python train.py --num_hidden_layers=8 --hidden_size=256 --num_attention_heads=6 --num_key_value_heads=1 --head_dim=32 --intermediate_size=704 --vocab_size=2048 --hidden_act="swiglu" --norm="rmsnorm" --norm_place="pre" --norm_eps=1e-05 --positions="rope" --rope_theta=10000.0 --rope_fraction=1.0 --qk_norm=false --attn_scale=0.177 --bias="qkv" --tie_word_embeddings=false --parallel_block=false --init="normal" --init_std_qkv=0.0384 --init_std_o=0.0 --init_std_up=0.0384 --init_std_down=0.0 --optimizer="muon" --learning_rate=0.00863 --lr_mult_o=3.0 --lr_mult_down=0.7 --beta1=0.95 --lr_head=0.00612 --max_grad_norm=1.0 --warmup_steps=200 --schedule="wsd" --decay_fraction=0.853 --decay_shape="linear" --final_lr_fraction=0.0 --batch_tokens=32768 --max_seq_len=256 --doc_mask=true --z_loss=0.0001 --train_tokens=380400000 --max_steps=11609 --dataset="wikipedia_en"
MLP neurons of a small language model. Each row is named by its layer, matrix (gate and up: input weights; down: output weights) and neuron, and shows model dimensions 0-255. Each number is 500 + 40 x the weight over its row's rms, rounded and kept within 0 to 999. Numbers have three digits each. A neuron's up and down rows have the sign that makes its largest values positive.
After each neuron's rows, "fires on" lists the tokens most often at its 100 highest values on Wikipedia text that the model never trained on.

L2.gate523:473516493564472525462427520479527421549555543549510550505483513538496508565527492520500480512549469521524531493416469496562538586370517551520539575476506559466437454484480504436494494542494506481497471489400481484536565562488540439556495486483530522457509485468535478471498484444537492508538603413522521521468559561439521505504461510495452515540505507502506515441514502512540571551513476502502547475518499534490501482577473497483503466534534540383528520450521523452566542441435441458554463564525505536553490507533511473474455434497532511502522562546534494512551497461523595394509458563461517485504521528423454562526540521465480553500500518532538460505481479388509476543439475495538477499541459508558480535501492509494490554414547531499513486532530435507486556494529532
L2.up523:514529580525543500463461555517471532538499470506468439414629595524539476464469477487504513475544456523514453578476469561542533558428475490552571459523525516554541384465469521505489467478545561500480575506489505519549474510481510476491451483504414525548420529463496547539453513564522510513538518542474485492515479587469514511527513391528337426418431551482514498496516509494472488474531524471520483447512505431531549448490462493510496504527493491457560556460515502452536529479461495483537516497445530514525486483501502522480493445548529468521503518483441473491506506467543540461534533505482494477410553517439528500486494448451500492516497544569565475538553477511532467566503490502477475448521517502546463481504528432439433524490563509582465457513490510426519476491454508
L2.down523:454451506489507394472463496447470429508531538466438564519487482499508509501508514538473452547478460532528533449587420478511509531452468445549502517517502490468440485410527504458506484436457480511535483552410501554532582461491548513508498564451491494502491529511482403419484512495524516407515487450492538437527471499482435517554439473557507503516494483498545473509485539486462553501465415465493555491536487523494503416458525531515495456555553521436471465553558519463458450512435532455506406451543478527526518511488518524498483444597549485493465471462486476488463438449515482487466492513539586550492507503460457527506549430498461472592445511475427558451563448472488525480508560513526438478471570525502462558468461534459544529527533501465510526431489519446438460482452530
fires on: "ograp", "ain", "os", "rap", "ar", "view"

L2.gate232:455550458557521455515451550466543471489514474498517522493545536500482469582528537537421512449528479471539544573468449554534501503459452466592530460437548542506466427557466539527495516446488546485491459485467526513551504551515438456499508485477574492522476517489541540521525495510506491553534542539500500518456489491467543408486454526553487568439525564488445494522481619536529516459517455475455540494517479499462475430525483459538503548464467472428515561486562426445448489545469514446477450530447477523432543522477540552512457487560498507471510587600550498521483489505469539534499511505507526544435533472513508563548550542523499457523444479389518478585541533478508510484532482460438437456498509472531459474476553475472467549508552460555430550538501448570444444499481484
L2.up232:492510478511482489445485496566511464487424536468524462499553456500549485563550452493547527507545461520549452550484553568392438520437482513489508544445514457515542421466429498484501383505528521448493541544476502510552491468505503454460485487522558503464414533518494547587437488485512569541500511563520530488512453449503488471463406508483534521553470510551478468484490515572454475467510519526590521502543482616459482544389491471548512500480520478446427477515492458517526555534499469450468519542549472552516572514494508430440517500541544486525523508524434472544432531503498560548481591551509452550504506415515431536491462497499471506494551424544514525514501545482508524486530497491551487466436487500566501451484462537435474485518536496493465555488502493431500419534484501
L2.down232:411462491498514494411469552521519532488422526582480529483545466487409533518469506515549529509486450558511567502543509497482522515522486551546469523495470534544526535505480518464431507455497577569499547481500473533487466553432501554456460566571436539483566534470508524514434457505499525490512388515492516481436574485510514491472501576439523459491532535494509539495482501491484514530525545534532493526467583464554536523528482498474523568511549486447410529570470425578563457536499576424535495492538524521439522483533477460430589507496428490400507475462557545514477500536509470557501503488519489551543545523520513535517544472515513475526503491455500508570510503492514551560469471481540498548458550548521551456550460542382493482498526518572514456534520496492552455511525571
fires on: "os", "ar", "ft", "ard", "ight", "ac"

L2.gate446:487502557507533535513462509503530568486489554496526527549516457495489606414555522557485460567523499515540512460445529521470507556466461496441511540477473531431430563457499490486544457444489509479569475449497497544558484473455463566483513548483493509514490475502485503575489537469517455494507493472504447507479451535523460503413494519506553435480493376507502465479619507507494556539456501502492508513477503451486473497513522481540492468506511485514586428513553491501401424443526497438596453430480494521410504474474621494490491516513505487472511449518578570451530440537488467498444502498581498527559518501472490502571555453465522482504531498468444503533460563544481521495517512596518484538521529508405496476518511454527532591507472587480488513504507446537474474539537473
L2.up446:454450533466448498518519567540523469583478512463468561494427453467409510535490548398436513480442487484461535496531468503440528484531541538507487454499515527523476525507381531498476473462567463501514529476504455530448470485549532492453511507495464536464547493505453527576498534494503454516441483523567527482547453488518518450525507514497477457542545523489411478553514523484526540497567450478491495509519512455454611526559443545546446457470457507531510480546543474500448503452455541492534486491617515446577451582556435494515508513477467520489526434456486526473441510481415450470492572485487512478578507485489506538493550451516482479494506528527535403423566545536476516519500505479429522482489496497505491458504489513536448617548571531486469459504532541511405534500489468
L2.down446:547564536508466471427578522586542501439500550574498412506481536489512415482541512426434532553517550508475434510544496489495449497437564474507500477508593462446471514490429477506471540525544466527488451543517471443553538432487458500462473527559468549448516514520503526508502489489489465541511499492470535464467488474484483460566543542483507555468519441491485509487458583544507458536490525461465520489515505454502477571441515474474528475385547455534494525473461486484485480465494437557543472560502462449556484527568501496471502557548497510474477509520462458542506503436480498457503594544509540454477469504545606440510491481550552483529439520458517545522503570498497484432441482465486455580413444444472461440535498486533487462580501509530567526474454482539426497560497519
fires on: "is", "es", "ell", "ish", "le"

L2.gate381:434448477513514511547494463574512475555485446484441478551523495532492526509440461478504555579453454486454477538532439513483464481511581543522441571511491538513460418552435552536523503493535454467449511465496588470514505512521484453534519525447499440555519515451562468531468533411482503491472483461512546562525517503535484543468560575462500473493535522520419433465560539472586467416425560534445497461489499518458513506491531479419566495584533501484499576563502485499496543445496510522465503428523594514528523484514474522532461503446530428546481514512480503523493485505524518448534497450502498442451497519510554536508515565519530516554475495496521539491492513458589405515518515482485487471466443491445570498482556520467542491617533494483516541420588509470483495522536461
L2.up381:512508477443524537424504543575426455532423503417546550462416494564511475503512508488477485441529526533450526528560572534530565553461472433522522518458538491484462497492499538447523453519537463537504469513455446525513555478538524504417497496485480567478514468544467531495498482554483530527505547604424479451485552473582459426546488449535479440595476569516508520489519460468506496518538466518492475475499503531559488560480481479485535509477470502504529455478483485439489515512531538465502424551522479442493561487374506542441503498560446498469535540494473483430502486455511422520506475505476471522434537462492427497519424533527500519462508540518488458514480529505492544473496395577542506513452478488494532555586550506481479501451479516432476398462561513447509470488442552
L2.down381:572472483520438504479501445524464485500479517558468483454512522551474463548443562438464494476526503549532463482477504464547499539439526464521501511467522530542533505468479494533469500502479521477485408498449530502449443483525550490476499427527496495492486514412488557492515466434487537503504582574521502432572462486505434525546480445531446521501488432590475481518438543458489577504501520527499498487425500503475558538546571398523445470473472517539547479391476480596469487533504539402484546505487454516549468534490433477506511544513438572410539552528398519434479521518462504499473455481532489488579520516457557591516532532486565477480472513510538499463506502475490514531540488483482498426534481483437497512456506508513503526496575494564474505513562563508485537621468472
fires on: "ip", "eal", "ap", "ult", "un", " A"

L2.gate112:459458538470471490460506505452513524414480523493530447485541385475480494466498465544516433581518545538455437540495523478488513503379513487448498550452536537534492548501565499448504474464512487441489496523493461486442505527483547471500513460468487469501478603542554448493583534498487490534530508406500536476468490470455553567504461526542497424413530525485454417486456481413452548457527497503524384493543483417489468522567500522453489530398530497442473546512495498579501507519452496476502505517544490525524463554478460529510543504483509503501480476514519548495467489485597504515496492466532453471545481521510522501498531498443477528468565464457543515436522534610478447494534462531517589578536505530581537523501427516479477523470562460482501522495500456515432558528499549
L2.up112:466518490444442502487463479477570544456432521496536548439470417548546502432473449561522493498560459479509443536471486430569499457456501482518476489502571459464455469475530488505532467430435495570504555496527493563503458529477519509443498493546499466521458525510447473537541531543457510473487541503525489462490495494381431476550430489514434509534503515528482500550440468489514533483547452494541501513535529413540524485549450496518545574461568469456495559589510481510539531560545449597533476551501497507538496547501494496388543541433512432477527500477471501479509509494603524506514484533520523431494464530528469563469562507507473463574522494531454455514528543584567502467538478458523450552533485468456526564516472463432419476437515511529480514493520444492486482511534569
L2.down112:505460481519460483521411510446485522465472445440459473505513496543468507526469416504511490535499472573510462478546568459477524470508498493523499502439547460454452582617489539535481496526516506457461514525547493545539487551452439525489519531567481496504495604528439465475469555493503515603519493463465526490519541481457440484557537498503510496528530541459508556499509526568519534522529521447514414484502546477501444468534521518428490473489512514513456500490538555550478542532495518532512471551462477513537478533526467498531507543552507463509534518511441616464548518494414390505490528518560502441461565544534550518467591467450531479558447488424489518528451499536476448418523554486435516573540550513442484497492493488464513540532578466528457520413432531523479532414504449
fires on: "ass", "us", "ill", "ata", "2", "ially"

L2.gate585:523531514526436514528543431517528472511507504497447452526503481456448483509572543500499475516502570506463508561450563529484458515461523540469543494402549516513546510469493488479469489508505509540453405504459532521537541479545433469499491550544565554565481488538512453532400505520442502453522475468510490470511574512576494582556490476482542524495487558532458548486500476452552455538559489451498396538527447536486551570506465491567505523467441473509466501536526560541513477547488508521525486508438492525407538532494513563493488538582448526414531417480495467485494497450494489510545533500558532483492487527475468600519541534475410546485542534435566485390559492505484543484462509446522459520509523512435509577543432472588462498541540504530525506479524440502515492563523528
L2.up585:482556479477546506485479453548458493457457515567471510499601576519470460473502514514469488533523555561483505502520445486500457451435464508499489485556552543535436572516505432437462533501494446506478468492458521537530508472489431459502476532448545496546488425466459514538523428531502531456484468520468549520518485503466571523574473434515618521430537569524487560513518500486520471513554506547562445563457451503522559463525452521502556480536551501463443452558452475539420541503544530538578488493485531448426453521465527530507497478505608518511468490544436478559477501455499475505478567473558497435494473493420533566520476527546517501524526572531562474447531475477513493574488624570461477528551516520491452484487433466504537545524525452514491501483490530533466447518506521
L2.down585:485569450534533575442534448516551479467505556521503513459452524434476523539485574543437492451450504525559504550442502515447483508560489570478507502481537598451469554463483499488484521489534517472501493512517489502501461478471496545410474485470470534529468509531467461535525508500508525506486450462523555464562503477517414523502470457482474502503615580483436520527446471444460435529560453454513461483399395489460534503506471516499438531490489468527579535510570483436488474447470511556482553582494528459549532486492508488491527512516516513481513473481474516495480463519496557505497573421547500474436496542553518445484470545470413553529528528449587452484570510504509542609559483468499515476533537460520519520546423498441456511464513546466486469421474477472484465405503498
fires on: "ik", "ov", "ott", "av", "uss", "ett"

L2.gate187:432491444546508555508510473457479498471475476554485498527541492584526514522518472463569467581486532540537474579415536541483540500429480535497489497538523543420532483446501447428467485493451446519547422455472527459537527539498475519596522511523480483520542551589485452506523499435504468493501461477474475456553532446464486492603501545539532473424495484559508507516523451488519545525554444487446531541518475517432500562492469560458531528445468489502537474519489481499478504491509572554513507512504484527497513566489489568498504482440502451510423484475521525521542558589488549451426555431528508507442530494461490481560467555466494554465597535573520439494559378509504459564490497440495513521550468492498476459513452451524586498536462524520513489478553480428526559510490498
L2.up187:500573474519518437501519516522442440474455460424486470495521589436524528484563479532557448512476533525502507537509540536467493455481428477495548511524535565426510505483439492498533501573510502479485480474431473566561525507493494494506484540554526507540485504450485484390517519513443542529450433480497506419552488435449532465519482469481503450442477505549464491451485447519543533560420448457469506522476513578429534524502539469473523501492446481449497501438481499498520510543581529470486506442506521499444439568557498359456496420566467506503525487432473526470505522527481535425531460508492455484504544467500502505550491512482424531511605517488478498496493409450553534513454516524489493526521483446431493484450481525501463516535531521490503455502535468401496467519625546
L2.down187:458455523486549468514472484453497535482482569491437481527444424480496574560494487544478457475461498447526544448501484588523534565461481433475486493470500493588559505496509474535532519477428434478486415442490408514551454455410525394470439434507440505548595528529523567492515524531523500469532524539525468486501454503551570485447501489458462469549501516476480523460485523522447491451571436533474516492483422475538439451502490619445501470444521535533458559498455494531548471548518500476509524536482436489420540467521492499483503507537505524498511535465490477504494481492471445478406490477546539502463452496501514472521574479474516523478446528517524494548477441529514502571497551581548471451501457554500564550472487514478580507541501555527469486528504517549598452482465506
fires on: "ine", "ik", "ino", "an", "av"

L2.gate178:466442526515438582478523522501527433520498520504453520530517405462439521457482508538491542445501573534480455537478479536467499479496425488416530500515471474515537534494457540449475484536459494551502554468513498544502526463529506500434551559554474473526547569477480444481451432481530470502504485523452513493513580492539519499478536478446491482428506580481538482466526544551480480540437509489500554564442443491450471466559489548457604549499558436508572451543486481574544546485513490447536554448537531469460505449496438499478526464427502523443471465463456422470499548516477513425409509526521479558521472440528544476484529492585473417414502534515432491506542443489528523453458489537508511489489496491506451544523510507540511501396530481541425454522447480577554488505489487
L2.up178:513441520468502496551482543475513429498533535485550483519528582503546485411573515514469477492459538515484471449561518492467549464538533445452506509570536444493425543484516425477496529523477524465479527529490491469458474500445452477454466442533449554468544483534460544515461521507458493451460489536493464467559517479521454503498534558472542475491485496507546489495461471471462460466479552555454459556559417481537494556447530442512559552490525542552448486436489524455569502498523453499585522488481419509510548531492521457542507465540574487568454513431491540498469542514506520537516491483448531443496552531509579478599489446459557462496492536556561531485501452516453500499481548525567493481509441460531394461580585521535537514589526457455493500478515507430428578503443461
L2.down178:389503499485519472540518514531479467576519504470500562546475513483524519590493525544456534468443497565543476522540541550458552545487499499527482562523576491502520524515461565532519421468492516503504469496528506426526554448503514485449519470484512473503494437524550544510545478435422481509461565531496441470510569488460474484486469568559436484506529464454450478476522560495512474479462503469465480480492503527528463503456568520518493508405504575600503507514613521502444527477477494495412466491498495497528534452472557490555481582492455538550490556519565527494519500561546441516508485472470504449498542559439425460506449450458459474550489404420521533414504555469504415445514496466482498477541461458544492468480483509475569544464545475467537513503548487459439463415529457
fires on: "iety", "ing", "o", "e", "ino", "in"